Part of a small language model's weights.
Architecture: rotary positions, no biases in attention or MLP, untied embeddings, capped logits.
MLP neurons of a small language model. Each row is named by its layer, matrix (gate and up: input weights) and neuron, and shows model dimensions 128-255. Each number is 50 + 12 x the weight over its row's rms, rounded and kept within 0 to 99. A neuron's up and down rows have the sign that makes its largest values positive.
Before each neuron's rows, "fires in" lists the words (lower case) most often at its 100 highest values on Wikipedia text that the model never trained on; "fires on" lists the tokens most often at its 100 highest values on Wikipedia text that the model never trained on.

fires in: "8", "82", "90", "79", "88", "89"
fires on: "8", "82", "89", "90", "88", "79"
L2.gate1643:68 53 42 38 47 33 57 43 47 46 70 33 31 51 51 39 81 63 56 37 50 54 60 76 57 65 45 41 51 49 55 38 46 34 71 34 36 70 56 39 44 46 34 51 51 58 42 49 49 43 59 50 54 45 69 42 50 78 69 53 28 35 34 59 22 39 32 56 53 46 39 54 44 73 26 43 49 63 46 48 85 27 33 33 40 56 46 57 47 37 42 54 32 44 71 53 49 53 39 50 64 31 37 42 55 45 58 42 42 54 48 46 59 44 44 79 44 66 29 66 41 42 69 61 52 49 49 39
L2.up1643:63 60 61 65 64 53 76 46 37 57 70 59 49 44 33 48 43 57 50 51 38 63 62 44 55 32 50 61 52 46 68 41 36 61 46 59 62 47 45 60 38 45 74 47 47 52 43 38 42 52 42 41 53 42 60 46 41 28 46 56 34 35 46 69 37 30 31 45 46 61 51 51 41 51 62 40 47 47 57 33 48 54 26 39 47 38 49 44 72 64 46 51 57 46 58 65 53 50 52 52 43 47 23 34 58 53 43 56 47 39 52 30 67 68 40 52 44 52 43 57 40 46 66 40 54 68 53 60

fires in: "that", "a", "one"
fires on: " that", " a", " one"
L4.gate1036:44 72 49 56 57 53 64 46 71 47 42 53 27 54 36 60 46 53 47 47 42 55 26 36 51 37 43 66 37 37 48 47 40 44 35 47 36 47 70 46 90 57 50 43 32 22 58 57 58 46 54 55 36 54 26 22 63 51 41 36 67 55 52 54 47 46 49 45 55 47 53 38 52 52 63 50 57 37 57 47 35 54 71 43 42 46 70 47 43 56 27 50 29 57 45 45 46 22 57 56 59 49 41 72 29 62 30 48 43 41 37 40 53 36 53 47 54 66 54 66 40 55 44 61 69 50 37 53
L4.up1036:46 17 58 50 51 50 30 32 58 59 53 36 46 41 43 64 49 49 45 49 39 23 57 54 50 50 51 66 35 34 49 46 76 45 44 60 61 47 43 69 46 38 77 26 50 54 39 48 35 59 46 33 51 67 50 36 22 31 52 64 43 55 36 65 48 57 49 48 58 52 64 49 39 41 35 46 49 57 54 59 33 52 65 62 39 45 71 41 52 44 41 44 50 54 66 34 45 39 63 55 48 50 56 51 73 55 67 50 44 62 46 63 61 40 31 46 59 42 38 45 46 75 67 50 36 67 31 32

fires in: "the", "it", "such", "that", "this", "also"
fires on: " the", " it", " such", " this", " that", " also"
L4.gate538:22 56 62 46 31 40 72 52 62 47 68 48 49 66 70 47 48 46 76 27 35 47 52 51 64 39 55 46 29 58 55 45 46 51 74 56 39 49 62 69 50 51 38 50 92 50 59 43 76 29 72 43 37 52 62 52 52 49 38 52 47 28 57 31 45 46 51 46 72 54 64 59 76 57 46 54 68 46 60 49 41 62 63 51 49 48 68 52 47 50 59 61 44 71 52 40 43 42 41 61 52 66 47 38 80 50 69 62 63 54 35 48 42 47 55 53 44 59 43 57 40 28 62 44 56 48 50 51
L4.up538:49 56 50 68 56 28 45 49 60 42 48 48 56 42 44 57 55 59 50 37 24 41 22 39 39 35 30 37 35 34 54 32 49 66 55 65 41 43 57 45 54 59 65 73 50 48 47 45 52 44 48 31 39 59 55 50 43 57 38 43 27 54 49 45 51 42 61 28 57 25 65 44 42 53 51 53 40 59 35 63 59 39 61 61 44 39 39 45 41 37 60 41 43 47 49 59 30 60 55 60 53 32 53 51 59 59 49 40 36 35 56 38 65 39 61 66 41 54 40 60 58 56 53 60 55 45 56 35

fires in: "new", "edwards", "colorado", "golden", "bengal", "connecticut"
fires on: " New", "wards", " Beng", " Colorado", " Golden", " Connecticut"
L2.gate204:83 25 62 69 65 52 55 38 50 34 56 58 24 51 45 38 60 52 43 48 73 43 30 50 48 59 69 43 40 62 38 47 77 63 53 56 54 68 55 38 42 43 41 87 44 73 72 33 81 38 46 39 55 63 54 36 56 58 16 28 36 53 49 25 53 33 60 61 49 64 46 69 55 55 59 55 46 62 51 39 43 62 52 58 47 66 54 46 46 57 32 52 37 58 35 49 19 48 39 55 38 52 54 50 51 56 42 39 53 33 57 56 50 24 50 38 43 31 48 43 32 31 46 55 44 51 36 67
L2.up204:76 56 55 58 52 36 47 57 53 23 46 54 53 45 42 49 51 64 52 48 58 62 35 62 45 46 37 50 42 45 58 67 59 47 69 57 37 63 46 51 51 51 48 78 58 51 49 53 75 47 58 33 56 46 24 39 50 38 51 60 36 58 38 48 47 53 46 59 60 57 39 63 35 63 71 47 52 27 48 38 40 57 43 59 63 63 62 42 36 48 45 55 47 59 61 62 15 64 42 56 41 53 56 49 49 46 50 48 47 57 73 64 42 19 58 53 56 32 57 60 38 53 51 33 44 41 41 49

fires in: "from", "of", "on", "to", "than"
fires on: " from", " of", " on", " to", " than"
L4.gate1700:37 58 50 43 56 59 53 48 56 31 42 50 43 69 41 63 42 45 50 63 47 40 48 60 75 37 49 58 45 59 50 49 63 49 61 43 36 41 70 50 62 52 66 54 59 14 40 35 46 46 47 47 48 52 56 64 69 36 48 53 50 19 76 38 56 27 34 37 65 25 55 47 56 44 54 58 40 54 37 52 54 50 45 44 45 31 56 48 38 50 52 42 64 51 24 50 63 52 63 49 59 45 62 43 47 49 45 46 29 46 47 66 73 59 59 51 53 49 43 52 65 47 70 54 42 42 53 48
L4.up1700:53 53 43 56 41 25 58 44 60 38 57 84 37 62 61 40 42 55 66 49 48 54 38 65 39 62 26 61 48 39 45 45 52 47 47 34 45 47 36 58 23 17 43 58 64 41 55 55 46 71 59 26 52 39 48 51 51 56 43 43 48 25 47 44 52 61 54 60 66 35 63 60 45 46 45 35 56 63 67 55 45 61 54 19 44 49 38 47 40 62 25 33 58 46 62 69 53 66 48 66 39 48 50 58 33 39 56 60 40 41 42 45 58 24 38 52 47 64 46 62 36 53 40 43 59 49 50 52

fires in: "of", "a", "this", "that"
fires on: " of", "A", " this", " that", " under"
L4.gate1236:53 63 42 54 29 43 63 59 68 49 50 69 43 58 49 53 64 49 47 58 44 53 50 42 44 51 40 43 48 40 39 53 33 32 57 49 29 48 51 55 61 73 38 64 64 36 55 63 68 67 57 64 52 52 60 68 61 50 40 39 63 40 50 45 42 60 17 41 66 58 39 53 39 47 69 67 46 72 45 56 57 49 45 52 53 51 59 48 42 58 50 52 39 53 80 36 55 40 53 64 50 50 65 75 49 11 63 46 49 42 29 71 42 55 59 59 46 59 49 37 36 54 51 39 34 37 61 40
L4.up1236:49 37 57 55 53 41 38 43 43 52 72 39 53 44 73 38 86 58 46 56 52 30 57 33 46 38 52 80 40 43 51 41 57 58 43 39 36 58 64 40 40 59 42 36 56 32 59 49 48 33 21 63 43 65 51 57 31 51 24 45 34 41 40 63 42 42 53 51 48 38 48 52 28 30 58 67 61 58 60 47 59 35 76 46 57 64 42 47 56 57 53 36 44 44 63 52 42 54 37 52 43 44 34 69 31 49 44 60 64 66 51 43 19 36 37 61 52 60 46 41 63 58 49 61 54 61 55 34

fires in: "in", "from", "plesiops", "by", "jost"
fires on: " in", " from", "i", " by", "ost"
L5.gate312:33 44 62 38 38 29 28 40 34 45 42 47 53 27 44 61 44 47 44 80 53 42 16 57 49 50 58 61 42 43 62 52 60 47 56 54 32 54 60 48 60 56 77 47 63 47 62 49 62 59 44 67 58 35 51 63 64 38 75 50 64 40 73 38 53 57 60 47 81 49 56 32 33 48 56 62 41 40 52 46 30 53 30 46 48 63 41 21 51 56 44 37 52 68 49 42 56 50 45 51 34 27 63 68 69 61 48 31 49 51 30 42 42 51 34 62 34 45 60 44 53 65 37 68 49 59 39 55
L5.up312:57 51 72 78 55 40 36 44 65 37 61 41 64 55 59 73 65 68 60 58 54 56 53 56 43 44 43 48 40 32 54 41 66 55 31 56 52 59 56 54 49 56 48 33 45 32 58 54 49 46 33 29 70 51 59 51 62 48 28 39 48 57 50 45 43 35 65 48 59 75 48 38 57 57 51 56 47 46 31 45 48 39 46 59 71 40 25 39 56 39 68 47 48 64 63 59 72 47 46 66 51 45 62 41 52 47 45 75 30 65 27 49 65 63 37 58 48 55 35 59 32 71 30 74 37 50 42 54

fires in: "of", "or"
fires on: " of", " or", "u"
L5.gate1528:42 55 26 29 49 38 48 32 45 65 57 54 48 60 64 47 69 48 48 63 21 41 51 44 66 74 67 43 33 47 34 53 40 58 23 53 51 47 71 71 46 51 73 43 77 49 51 42 52 64 35 57 46 46 54 58 63 38 61 19 48 59 54 48 51 32 38 56 55 55 66 65 60 41 42 32 47 47 45 46 42 59 45 50 49 44 54 38 51 51 33 31 44 46 57 26 41 50 54 49 62 41 48 46 64 40 51 37 49 52 41 55 49 56 48 60 59 60 65 63 50 39 42 42 40 68 37 44
L5.up1528:58 54 70 58 47 50 51 58 59 33 37 36 62 57 54 57 65 27 70 71 49 53 57 35 47 35 48 56 62 39 62 69 56 57 34 46 39 58 35 59 53 54 30 57 31 58 42 65 72 28 48 54 41 56 58 62 53 45 57 61 41 52 54 45 46 57 37 62 70 40 56 68 58 38 46 41 64 49 38 43 43 40 37 44 23 70 75 38 80 62 55 49 53 43 14 53 51 66 48 75 59 40 26 61 54 63 59 54 43 54 51 54 27 57 59 47 50 42 36 64 59 26 49 41 44 50 54 70

fires in: "of", "in"
fires on: " of", " in", "197"
L4.gate733:46 52 63 39 61 35 67 71 57 50 26 40 56 53 57 37 34 58 56 64 62 60 53 68 66 41 74 21 45 39 54 73 45 64 54 40 60 47 48 57 50 29 69 46 40 49 57 50 62 44 43 58 42 58 72 60 68 34 40 27 52 43 51 53 69 59 39 73 60 36 62 31 42 30 18 41 23 58 42 59 48 40 39 64 42 62 60 54 47 32 43 62 49 49 48 55 49 50 50 48 45 39 54 60 51 44 37 59 21 47 46 48 67 53 49 49 49 49 56 52 44 52 55 65 50 49 39 40
L4.up733:63 48 67 57 43 50 62 70 37 72 41 71 39 72 59 43 55 47 55 89 67 64 47 63 42 57 63 49 41 45 40 55 43 52 65 32 45 44 47 69 45 71 74 34 43 63 42 39 43 72 41 63 56 52 38 47 47 57 37 63 46 57 50 52 48 59 36 41 47 43 27 59 48 35 47 60 44 53 45 58 40 58 47 48 40 23 68 56 39 44 60 64 60 52 52 55 38 58 15 41 55 57 48 37 55 47 46 59 32 55 47 42 44 49 61 59 45 48 28 61 71 48 56 53 42 60 42 53

fires in: "of", "a", "in", "the"
fires on: " of", " a", " in", " the"
L5.gate888:40 63 30 64 17 39 47 54 55 39 58 28 50 48 65 40 49 54 33 36 60 39 43 52 43 35 50 74 52 31 48 56 33 62 34 45 54 57 69 53 53 55 25 58 57 49 32 40 41 49 41 41 62 53 71 49 55 48 43 73 58 61 60 51 61 62 34 48 47 49 45 29 36 53 41 37 51 59 67 35 45 48 54 65 50 44 66 34 47 64 26 57 42 72 85 40 71 40 68 43 58 58 40 54 52 50 48 60 34 56 63 35 50 50 67 67 54 45 37 66 64 66 56 33 66 47 37 75
L5.up888:52 50 49 36 43 55 90 42 39 52 47 70 32 43 50 51 34 73 47 52 67 51 36 52 27 42 58 44 56 68 38 64 27 62 24 50 49 31 61 46 44 40 65 76 49 54 48 53 71 62 38 45 62 70 61 46 54 51 50 32 62 55 51 34 62 41 57 56 62 63 46 44 62 45 79 37 27 53 58 35 53 39 66 52 52 47 50 53 52 37 54 46 42 20 55 45 56 46 47 63 54 57 58 47 46 33 59 60 77 44 39 41 63 54 59 50 46 49 53 53 46 39 37 85 62 52 21 25

fires in: "of", "by", "from", "to"
fires on: " of", " by", " from", " to"
L5.gate376:43 28 37 60 47 45 67 46 50 49 49 52 49 32 51 35 27 55 52 45 56 48 43 53 80 30 50 68 49 61 43 45 61 63 39 42 50 60 58 45 27 44 49 34 55 29 56 42 48 56 67 57 27 48 27 58 66 32 37 49 30 18 48 78 68 49 59 53 61 76 59 55 53 43 45 71 36 49 58 41 57 56 38 41 59 48 52 55 52 73 63 54 55 69 43 31 47 56 44 54 33 44 65 50 74 42 43 32 71 46 55 71 66 55 20 59 50 41 53 51 41 35 45 54 56 32 41 27
L5.up376:61 45 56 52 66 35 43 53 71 71 59 43 51 53 58 40 32 71 26 61 41 35 47 42 39 37 54 56 60 61 48 49 44 53 50 46 26 54 28 62 50 41 39 37 52 43 52 59 65 52 53 51 63 53 63 58 57 44 55 60 45 46 49 45 53 59 55 38 68 42 47 52 34 38 41 32 46 46 41 63 56 38 64 47 45 33 49 26 44 49 60 48 50 69 46 44 49 49 60 48 51 36 51 32 38 68 43 42 63 47 34 62 40 51 54 42 51 41 67 50 32 43 42 50 57 43 49 37

fires in: "of", "as", "truncated"
fires on: " of", "CH", " as", "unc"
L4.gate1458:71 62 53 34 50 34 53 36 41 30 53 55 59 58 68 65 40 24 72 40 45 59 52 59 66 44 52 42 46 41 54 29 26 42 57 66 41 49 42 46 43 38 40 44 32 60 41 66 58 57 45 42 34 43 42 48 42 65 34 54 57 56 36 50 67 36 47 54 69 70 40 69 74 47 69 55 45 54 53 57 44 43 57 71 39 54 65 38 31 27 45 43 50 70 50 39 37 40 55 52 67 30 34 40 51 50 58 51 37 51 45 43 51 60 49 66 57 45 42 44 48 76 28 49 50 48 44 26
L4.up1458:44 33 52 36 34 42 48 37 25 66 58 53 59 64 58 63 46 47 73 73 70 49 70 53 47 46 53 45 44 55 26 35 45 43 49 50 61 49 47 59 52 70 61 48 41 40 52 57 73 43 53 32 46 55 45 48 58 57 59 51 65 31 62 47 77 48 56 47 47 41 46 40 52 46 36 68 66 32 76 49 60 46 67 57 50 36 56 53 55 46 55 42 43 39 51 44 42 34 25 42 37 59 40 40 79 43 72 51 42 38 49 30 48 43 27 57 47 48 62 33 43 68 43 75 51 46 49 38

fires in: "of", "under", "at", "on", "by"
fires on: " of", " under", " at", " on", " conc", " by"
L5.gate1135:69 37 67 45 47 64 51 73 46 32 67 51 62 52 47 68 45 54 46 61 66 31 48 61 46 45 66 50 44 50 44 46 63 61 43 67 32 39 79 48 68 60 49 59 48 36 69 32 50 67 45 46 51 65 57 44 72 56 54 29 69 45 38 48 49 50 49 37 75 69 75 34 33 38 73 48 47 56 68 69 63 44 41 69 56 40 78 57 69 41 40 58 48 62 40 41 47 55 58 49 34 55 54 58 48 56 13 34 23 66 35 64 38 46 39 51 46 62 51 67 33 51 43 43 22 52 49 39
L5.up1135:61 43 61 41 40 55 77 44 46 47 55 68 58 41 42 58 50 32 56 30 34 56 47 61 63 50 52 52 66 34 53 36 32 50 46 23 40 64 50 40 75 15 42 56 62 47 48 58 40 39 44 50 74 34 46 40 33 28 49 54 63 37 37 46 30 32 47 54 59 68 56 58 83 66 61 59 38 48 44 48 55 46 46 38 65 60 49 44 41 46 43 33 51 60 42 48 57 43 30 44 44 47 44 51 57 48 52 52 62 54 34 48 50 55 54 40 53 61 63 17 60 59 43 69 63 44 26 29

fires in: "by", "including", "as", "with", "of"
fires on: " by", " including", " as", " with", " of", " to"
L5.gate837:41 56 48 44 54 50 67 53 46 61 26 31 35 23 39 43 42 31 39 40 33 40 60 49 66 61 29 48 37 40 45 50 29 54 26 59 49 62 33 43 54 62 34 37 40 58 44 45 51 50 49 60 48 47 32 29 46 41 64 58 61 68 34 49 47 45 60 63 47 53 62 31 48 54 67 51 60 51 43 40 55 57 31 67 53 26 47 44 37 51 53 49 16 52 45 47 62 54 38 56 39 50 45 59 82 66 57 58 56 51 68 39 64 65 54 47 54 51 45 37 71 72 62 49 36 52 50 46
L5.up837:43 57 35 53 59 54 60 33 56 73 59 55 41 41 40 64 54 38 45 53 44 45 44 56 40 46 34 55 57 41 58 34 47 44 47 51 31 51 56 53 49 87 44 65 50 65 53 66 29 30 60 60 51 48 41 31 58 28 39 39 59 47 45 44 24 27 66 38 66 56 42 50 41 50 52 57 52 58 43 52 56 45 54 47 48 56 63 62 51 41 42 70 46 62 63 58 57 44 36 62 53 57 65 76 61 62 64 63 53 54 62 52 65 58 51 60 45 53 32 29 53 73 49 72 47 50 43 39

fires in: "that", "of", "embassy", "this", "same", "indeterminate"
fires on: " that", " of", "ic", "ass", "et"
L4.gate914:61 41 45 39 60 77 80 57 49 37 57 55 52 43 44 46 46 64 50 53 71 56 42 66 48 46 49 36 54 51 53 40 24 33 45 33 49 66 73 41 57 62 37 72 51 59 57 68 54 57 51 59 60 42 47 61 42 62 51 45 68 42 35 39 41 49 39 46 41 62 52 57 55 58 86 53 74 36 41 58 44 68 34 56 37 50 50 27 39 47 32 57 48 65 39 69 44 38 85 69 26 49 64 63 55 66 49 48 54 41 69 45 62 41 50 56 53 54 26 63 54 66 55 53 33 37 43 40
L4.up914:58 54 36 59 49 68 46 49 54 57 52 40 61 60 64 45 45 55 38 48 42 59 44 74 56 72 62 73 27 61 50 39 51 32 35 43 40 36 37 55 45 45 34 22 17 41 55 66 52 54 43 45 50 52 41 53 39 50 40 50 58 45 31 52 68 41 22 58 49 48 59 48 54 52 59 48 43 51 68 48 43 53 40 59 67 60 72 48 38 34 52 55 51 46 58 75 48 69 44 51 38 44 32 49 45 50 61 44 46 43 49 68 37 58 49 65 59 45 59 66 39 50 42 67 62 35 46 44

fires in: "per", "than", "on", "as", "of", "from"
fires on: " per", " than", " on", "per", " as", " of"
L5.gate989:52 53 50 35 39 71 53 56 48 34 43 00 31 40 56 48 23 52 65 30 46 49 34 50 31 63 55 55 40 62 40 35 46 51 73 55 54 50 37 42 47 64 62 54 53 37 49 36 55 59 62 52 59 17 46 39 45 43 52 45 54 52 54 50 49 37 60 41 63 45 53 62 57 56 65 44 65 47 35 54 35 46 38 45 47 50 52 57 47 63 59 52 59 64 70 80 62 69 51 55 31 20 43 40 56 42 50 39 49 54 46 66 59 66 60 50 52 48 44 48 46 66 40 69 54 35 38 35
L5.up989:47 57 53 35 40 61 58 32 23 41 39 61 38 38 33 33 47 35 56 55 47 45 73 64 66 59 48 43 56 63 48 36 26 48 50 55 40 41 50 31 58 53 64 39 72 34 57 37 54 32 30 56 38 46 39 46 54 30 44 31 65 42 46 27 50 25 60 34 66 35 68 42 50 36 63 60 52 50 58 47 57 38 38 30 56 51 48 58 40 57 20 48 34 47 54 47 48 58 38 76 36 55 47 37 51 46 57 57 48 43 71 51 57 63 59 42 63 61 55 51 52 61 37 47 55 29 51 56

fires in: "of", "in", "under", "after"
fires on: " of", " in", " Can", " under"
L4.gate1546:62 56 60 75 50 49 40 67 37 49 63 67 62 52 38 21 51 62 53 57 45 69 28 61 54 37 57 69 52 41 59 79 41 46 42 27 40 47 48 77 59 65 66 45 28 42 48 46 22 38 57 63 39 67 37 55 52 55 62 43 52 56 46 58 39 42 45 49 36 40 40 45 25 51 45 35 34 42 55 42 61 63 41 63 55 49 59 60 64 65 45 87 38 50 48 56 63 51 60 37 54 60 57 47 37 41 52 66 67 37 53 81 62 49 43 66 53 25 53 43 67 55 46 63 54 47 44 62
L4.up1546:37 68 58 53 56 51 56 64 44 59 70 50 39 61 50 59 37 60 60 57 57 62 44 67 26 30 34 63 58 56 44 35 26 52 35 36 74 50 49 44 32 29 58 37 37 56 59 39 57 55 35 31 55 52 56 37 52 66 68 73 21 68 48 53 77 40 42 70 25 66 56 60 42 48 48 60 63 53 46 63 40 40 31 55 52 36 63 49 65 57 42 48 45 53 53 44 54 30 22 49 59 65 50 49 39 34 43 47 52 39 57 43 54 42 53 32 45 62 48 52 52 55 39 67 38 46 41 58

fires in: "the", "both"
fires on: " the", " both", "ra", "ed"
L2.gate1022:56 42 40 44 64 51 67 54 41 56 70 42 38 43 67 51 50 54 62 37 64 43 33 56 56 57 55 51 40 49 38 53 57 48 53 57 48 48 36 51 54 43 54 63 56 52 51 58 31 56 47 69 39 67 51 55 38 56 51 57 54 57 38 61 48 59 45 54 51 63 40 64 54 42 60 50 24 36 53 27 53 64 53 59 52 38 56 33 53 29 65 61 50 72 57 45 50 61 25 41 55 21 38 47 54 59 51 77 35 77 55 39 45 39 45 47 36 66 57 50 43 83 40 50 52 60 50 33
L2.up1022:30 63 51 66 37 53 45 47 51 57 49 48 52 39 71 25 74 23 67 37 60 46 29 42 88 47 56 39 15 57 54 56 62 27 38 33 61 47 51 31 59 48 50 55 60 52 38 44 42 44 44 56 38 20 40 58 41 57 53 52 60 61 62 55 24 40 66 63 57 51 51 41 49 15 55 58 56 67 55 38 61 26 43 53 28 48 35 48 42 46 47 41 54 64 37 56 71 48 39 70 76 47 52 46 46 49 60 61 28 56 59 67 46 50 41 50 52 33 64 71 44 44 53 73 59 59 48 69

fires in: "the", "these", "each", "most"
fires on: " the", " each", " The", " These", " these"
L2.gate148:64 28 51 38 55 58 72 58 46 64 65 27 44 54 57 48 56 52 53 36 75 46 36 43 64 75 59 41 68 53 49 79 43 62 33 57 33 46 43 37 58 43 44 40 37 72 46 58 44 50 37 56 52 24 47 44 57 49 47 13 71 49 47 56 35 62 47 55 42 54 54 48 70 27 36 40 63 70 40 57 52 15 41 45 57 54 42 47 56 63 65 38 58 62 30 40 44 66 73 54 67 33 62 82 28 44 61 43 37 39 35 34 68 60 39 61 56 43 58 69 58 48 53 57 45 38 48 47
L2.up148:60 54 48 50 38 39 59 53 48 67 38 51 53 61 55 48 62 34 47 53 64 21 44 44 66 82 46 54 55 60 52 51 54 65 40 48 64 41 54 43 49 51 40 44 45 60 40 54 53 43 47 43 48 42 43 61 68 47 40 29 64 83 31 53 53 47 54 52 50 53 39 58 68 39 31 49 41 65 39 49 75 24 43 45 64 40 48 40 66 29 71 35 49 48 39 54 42 54 49 67 41 32 57 61 43 32 51 28 40 67 52 42 53 27 44 36 54 45 42 45 58 55 48 45 70 37 50 61

fires in: "of", "her", "by", "yard", "birsel"
fires on: " of", " Her", "er", " by", "ard", "t"
L4.gate157:59 54 64 28 48 49 50 39 40 68 52 46 42 35 53 40 69 55 34 34 47 49 51 51 46 42 59 61 71 62 43 42 49 39 50 75 58 46 38 50 36 54 51 71 49 46 30 49 77 57 45 42 63 64 46 43 49 53 41 52 63 56 12 52 42 57 55 49 43 40 66 45 58 53 48 44 36 35 66 35 79 69 38 55 61 51 64 49 39 38 60 46 38 71 39 64 30 36 30 55 64 59 71 66 39 39 66 50 47 73 38 48 41 48 43 79 44 68 26 63 73 41 55 59 55 30 65 37
L4.up157:38 49 37 52 36 38 35 50 37 68 55 56 36 34 39 51 46 41 63 44 58 43 47 64 50 60 47 42 36 45 61 44 43 52 33 49 58 56 46 31 65 38 47 35 49 61 51 45 44 38 78 58 60 44 65 60 51 54 63 51 32 41 15 34 58 26 64 34 51 50 49 70 56 73 55 53 35 46 75 62 52 54 38 43 41 72 39 55 34 46 50 47 33 36 53 78 40 60 50 25 28 60 50 70 50 50 38 57 34 50 28 54 43 58 57 57 61 43 38 42 50 64 32 65 78 52 51 37

fires in: "of", "from", "in"
fires on: " of", " from", " in"
L4.gate690:79 62 46 73 40 30 51 43 65 56 64 37 73 33 65 63 31 59 47 55 55 32 87 50 49 43 48 55 31 50 36 57 65 55 51 47 52 60 48 58 37 66 49 40 34 47 40 43 34 61 58 14 44 08 51 59 39 60 51 37 52 40 40 47 48 29 64 47 58 44 35 41 55 52 60 52 56 52 43 44 47 51 34 79 27 33 38 23 32 79 53 59 44 53 70 43 46 43 46 38 35 25 51 70 53 45 42 36 51 57 68 68 59 80 41 64 58 39 43 56 57 28 49 53 67 58 51 43
L4.up690:40 57 34 71 61 39 63 75 43 58 98 35 60 41 59 34 54 52 39 76 51 63 59 69 58 45 61 62 56 40 29 53 52 40 47 42 61 46 45 55 51 61 54 51 34 37 52 49 39 44 35 45 41 46 45 52 56 24 38 45 38 48 40 60 38 43 57 58 51 40 55 38 66 39 54 47 56 50 66 18 38 49 38 51 56 55 49 46 55 45 55 41 47 48 61 48 56 40 64 52 36 54 42 41 68 73 64 55 80 37 36 59 61 59 69 51 50 59 61 44 41 47 41 65 64 74 56 35

fires in: "from", "between", "of"
fires on: " from", " between", " of"
L5.gate177:63 47 29 63 48 33 49 57 64 53 39 66 49 46 54 68 31 61 55 54 47 47 60 40 55 46 49 52 46 46 43 44 27 59 37 48 42 35 64 28 23 44 62 51 46 38 40 33 35 67 36 55 56 38 54 55 62 39 48 31 41 55 35 52 53 44 54 43 47 57 50 54 56 43 40 29 60 61 50 45 71 65 43 41 68 46 37 74 25 36 46 57 50 32 41 42 61 51 61 37 23 47 58 47 50 42 53 53 45 37 46 37 51 54 45 58 46 65 33 46 38 54 42 53 54 60 55 41
L5.up177:39 52 51 57 61 38 63 63 68 65 40 54 62 39 58 51 38 38 55 68 55 49 43 44 55 54 49 59 52 41 39 49 28 59 60 54 24 58 37 54 64 55 48 60 53 28 48 37 56 68 45 65 43 36 60 50 76 67 66 39 45 54 44 55 72 43 61 40 51 51 19 50 57 82 58 45 55 48 53 61 59 30 52 40 49 40 62 39 57 28 46 61 49 70 82 45 44 62 40 50 48 42 41 81 36 43 48 67 26 59 55 46 65 59 56 49 44 44 46 49 45 45 41 51 32 38 58 29

fires in: "by", "of", "through", "up", "via"
fires on: " by", " of", " through", " up", " via"
L4.gate1425:51 48 40 48 47 19 53 60 53 60 45 63 35 51 46 50 19 41 61 61 48 48 59 34 66 64 82 58 46 58 50 19 41 64 50 54 67 58 47 64 54 32 63 53 45 77 60 55 54 62 52 57 54 51 55 30 72 39 27 54 58 47 48 61 40 42 55 71 64 35 57 50 49 20 41 48 55 66 46 51 56 58 51 57 48 63 31 50 41 45 35 40 37 45 64 44 41 40 71 53 70 62 45 56 40 48 47 55 53 49 36 28 52 67 60 66 45 62 45 43 39 51 54 30 45 64 25 40
L4.up1425:52 44 31 54 46 42 76 75 76 53 38 46 49 51 49 54 44 25 45 39 38 26 46 51 36 61 73 53 52 51 54 47 41 49 42 49 62 56 58 69 48 03 63 37 68 58 59 68 52 51 68 69 40 42 55 30 51 44 52 29 45 46 38 55 49 51 40 46 39 41 58 56 67 54 38 61 50 66 51 36 39 50 48 48 63 52 58 56 56 58 32 63 47 35 43 47 60 40 63 62 43 58 35 38 61 54 46 50 52 65 53 51 45 65 55 55 46 69 65 44 32 55 48 44 42 47 45 45